Part of a small language model's weights.
Size: 13 layers, 3 heads of 64, MLP 768 tanh GELU, vocabulary 2048, 6.55M parameters.
MLP neurons of a small language model. Each row is named by its layer, matrix (up: input weights) and neuron, and shows model dimensions 0-191. Each number is 128 + 24 x the weight over its row's rms, rounded and kept within 0 to 255. Numbers have three digits each.
After each neuron's rows, "fires in" lists the words (lower case) most often at its 100 highest values on Wikipedia text that the model never trained on; "fires on" lists the tokens most often at its 100 highest values on Wikipedia text that the model never trained on.

L2.up525:128166155130199114067114142148112125128150113110070146130138154190147142108126135118139148113098135107137141146142159178120130074122156127095114109106153090119088171124168101127096147116116137116123098116108122132134113116131086203088122137128112099090125137121100114128095128120121126145103171107164113132095130114135101132132110111170139166141116109093113135134168137156102119139184134110133103156106087108111125094121133139157130110131151122115160129161122120118106118114151112136203118144142126134112086155128125138103120094087133118129137112132166149100099155143121108145
fires in: "at", "de", "mid", "mix"
fires on: " de", " at", "d", "e", "x", "t"

L2.up171:137104091127138166105113147168121140158130132102133168118108120134115179103133112138144125122125135131142106142167144182146082114148157108132140117135116111117147134145108148138112139104125166122142140128120107106125165094101144100113117142176111126125161099142126102175151119165145143083096145124178113139111139111071148096169131125134108124116130121150118100159144121162138117124188111195174131142115064163087099116132138106133078132156108137112147139135126120123113157129169137096124147114145092133112093143097130111116074135123147115121132083054128117133148099154144135147
fires in: "her", "she", "him", "heritage", "police", "his"
fires on: " her", " him", "li", " She"

L2.up234:071105126117150121089112112173144143083159166154167109119142148170135116074123101138139165152145078129161132137137120127123100158134132137136095156113121153154095090119122161140125118160123122146128114141170201111097110143130122135132082125114093134104155077088174143145140145145093088126113141134108107128132124126166127113155154120180118146087106097148152200115119165149142150088148154114122134113131104126148133121139150148128114104104177113132118127105099147114135145091126121173133137122180108116115138155102136135138122117151140158140116098144153123118119144106085108137
fires in: "state", "minister", "president", "settlement", "settled", "general"
fires on: "on", " State", " Minister", "ttle"

L3.up338:101151098073115083114125106131146108153123164120139162132162127113098122096127137123140125095147115122093139092150145072109148158143091159125083132097163128125132120162148171101120118130091150103135117159097199093146142175130099090188121132121139148178109155141138111164129118142110105157153141113116116132135136140107140131136132147136129142124119132123137104115129106107130079127132162151147105144117099133186150111130101121163139148119124109122114145158073140134148157126116123134144163153107165172103159179122119079147168137079142121119122130124105132110097107111112107089
fires in: "as", "according", "assunta", "assembly", "asia"
fires on: " As", " as", "or", "red"

L4.up480:146104151135128108089101142080101130111133179127140114119135138114109156158131114126113198135140094108168157143128106117107129160121147132141125131139153111103114146138132126134122164144110112121110099153117162123109087113145090125144134131136124128150139158106093164135111096111137129122131146165131157093088115142120135118093114176129171154081119098166084130135123176110127127112152124132157149128132115109063108143147137164149086168131150160138102109167157133108145113121132117094138120135147071146096076190135123099112131119133106075145144114109168177096140101116123129091
fires in: "as", "career", "jewish", "walter", "is", "simpson"
fires on: " as", "ter", " career", "w", " is"

L4.up600:117118165125080133112101129143150098093159121119131114126145069110094137129161144123135104106139151163101132151117143122118100095118146137170148158111176138096148144098150149134139104137089122175172080131109155089128075147120107111149149131170131110123152151143142116060138145091126131141089111134122140106168152152144152153126121143133145145119170132152190111100117072105120143149135174117093148137162108133105117092164140116104119139124121119119169165143137115137174138141139143124109116116123101107109095115093110141078080151147109116125126113146137140119113106151175117123
fires in: "after", "with", "n", "code", "had"
fires on: " after", " with", "N", "de", " had"

L8.up121:140123133137156111127106089085153080146091117146145110125111138151167138150108134159109104135153137146140109140123153117141110084151140126110114154159098121142123179093137156150118138169142110132126171160103126108110116118154138115093153107092146169157127126163107100107107118156174094115176158121147115085139114086121106174095132102178130145137179130112123118151178098146135119122150155155125138129082120149101105142145166108106123159151175130143154129101137152122096126096145137110133067088111126124082124138117093073111137130111117122113148155146111150150099149114135108143
fires in: "a", "space", "archaeological"
fires on: " a", "a"

L2.up401:096097082129091121134135122119117142130148130148112114123141142129141078156144149124149172113137143090124129093134180171128116132134098126127124105147134117097096172155126103104170118137107118126102141109121123110094106118107122103136136147076092158159144123166180124139169165146130114145111101100109101121143146153149163143159136082110133160150124132135119127110089144110152106111143122127131105071110083119193076161140127071084147142153135124125130129112149138090160112170118113148141148107132144171143150124108107148095150133104140150120141179107078161090136143119121136112
fires in: "be", "library", "living", "muslim", "illustration", "trinity"
fires on: " be", "n", "br", "tra", "m", "v"

L4.up381:094116122158133108107108086111129125165098096150122092134114130102108147142163181134137107169144134104122127117119160141113172134111132092106143112136140104133063117116113145126182148162134089128157108095132147130145146121097097120116157111157116132113105162099141108113133161172128133145141123112115113157130158128159168145196166089101131098153131120173143104152115150095157137126141102171126106119140116091155139168094131139104112124124123143131127132079108112096137150143164154123156116078160080105119097103128096093115177134089145119152139124129158131099111126114151146100
fires in: "be", "originally", "less", "heritage", "religious", "example"
fires on: " be", "ly", "li", "s", "it"

L3.up101:122086142096080095119127131120101135114114135066140155154134115179119130171137150122139159124131124122140162173105149100151135049111106162134110137120124147116139119103144116175140132169092140132117125114124140119138087130166111166148111140138147082092152102124118090121128143114127079130105141131130113124117129131148140138160126135110097122139106059104119125123174156122105094109135087136132143121160139118109146163129113164125110137136131087140160071093104115141150089135121147102152143089134121122145125135143116090148123167170105136163145116098158111104115175076114108110
fires in: "first", "fort", "folding", "website"
fires on: " first", "t", "b", "old", "ri", "ad"

L2.up492:168084119105152112124143122125107100133143150106135086112128174121124141119132172114121116148130152102117127158152107099135149087136143158117179099138135130125138149117124073126120132118137139133109101130145147083124136112096116140128124118161094109153093123175106128163150116126106116097132101141123124082114136087116103101098109107086101127135153112139091116171103145128127136136158134134102145067130163121142121131114170125120099114172159161146163130116117141110132125169106127140171068122189097135124088148099097115107160108134085117145158155127151172132100120185093158144
fires in: "be", "best", "beginning", "better", "below"
fires on: " be"

L2.up454:099169132167143127125138134130146153098154146159109123093069144147150131107122125138128198152126137104127125123138154138152113159091163106090112118155115118103140168120108060131123143144138126132102084170132167129089116069130093121128100092121111132101077108103096104123102092138110139131144147162168158132142112143145108142156164134156160122107142094129126131122145114120138158117150084121130101122110156105154133153105093110111110156158157106118164101130110137125105105174099089154140101111150132135173115145146106148121133135124101166119139147101165128081139106112158141099
fires in: "was", "england", "role", "world"
fires on: " was", " England", " role", " World", "ful", " France"

L2.up538:156121115107118127124105124144158130160155136136126128116157143160134106151108115147135158134143144130144121129149143132105116094182137129126108112132123153168165149159154132091118139135160098136142104085108112124108116129097087134114144116145137129157138126099122104151123125152143133126136102105148095106098132148148142136110105132137129154089093133102162070127167072095093162105136132164112164154155126151150134135157087122145046135111125142165131113150100159089108088121111129150111138120106151164134139097077131099107114168129134166110073166069151130110143097172106147094
fires in: "as", "than", "non", "appointed", "considered"
fires on: "n", " as", "s", "ed", " than"

L10.up74:114090129101092152099110139090128128111126139093109196159147114121144140125110109142161130128140134096115118133146139126130107111103124118101139121128127107150132110122160097125087135151111102107137190072121137154122133180117153114165119110127120121098167150118123149137134113115129110192115094108111140124148167123139155158120115161136112130071157103138103142136115132142136071144133089169110158129136174152106106164138110163128146139158109157152127160165193149146068126106121121158126105121122090113118109098078125143109132102125107156114124137129173139126167168136114119092
fires in: "mi", "km", "m", "2", "miles", "cm"
fires on: " mi", "m", " km", "2", " m"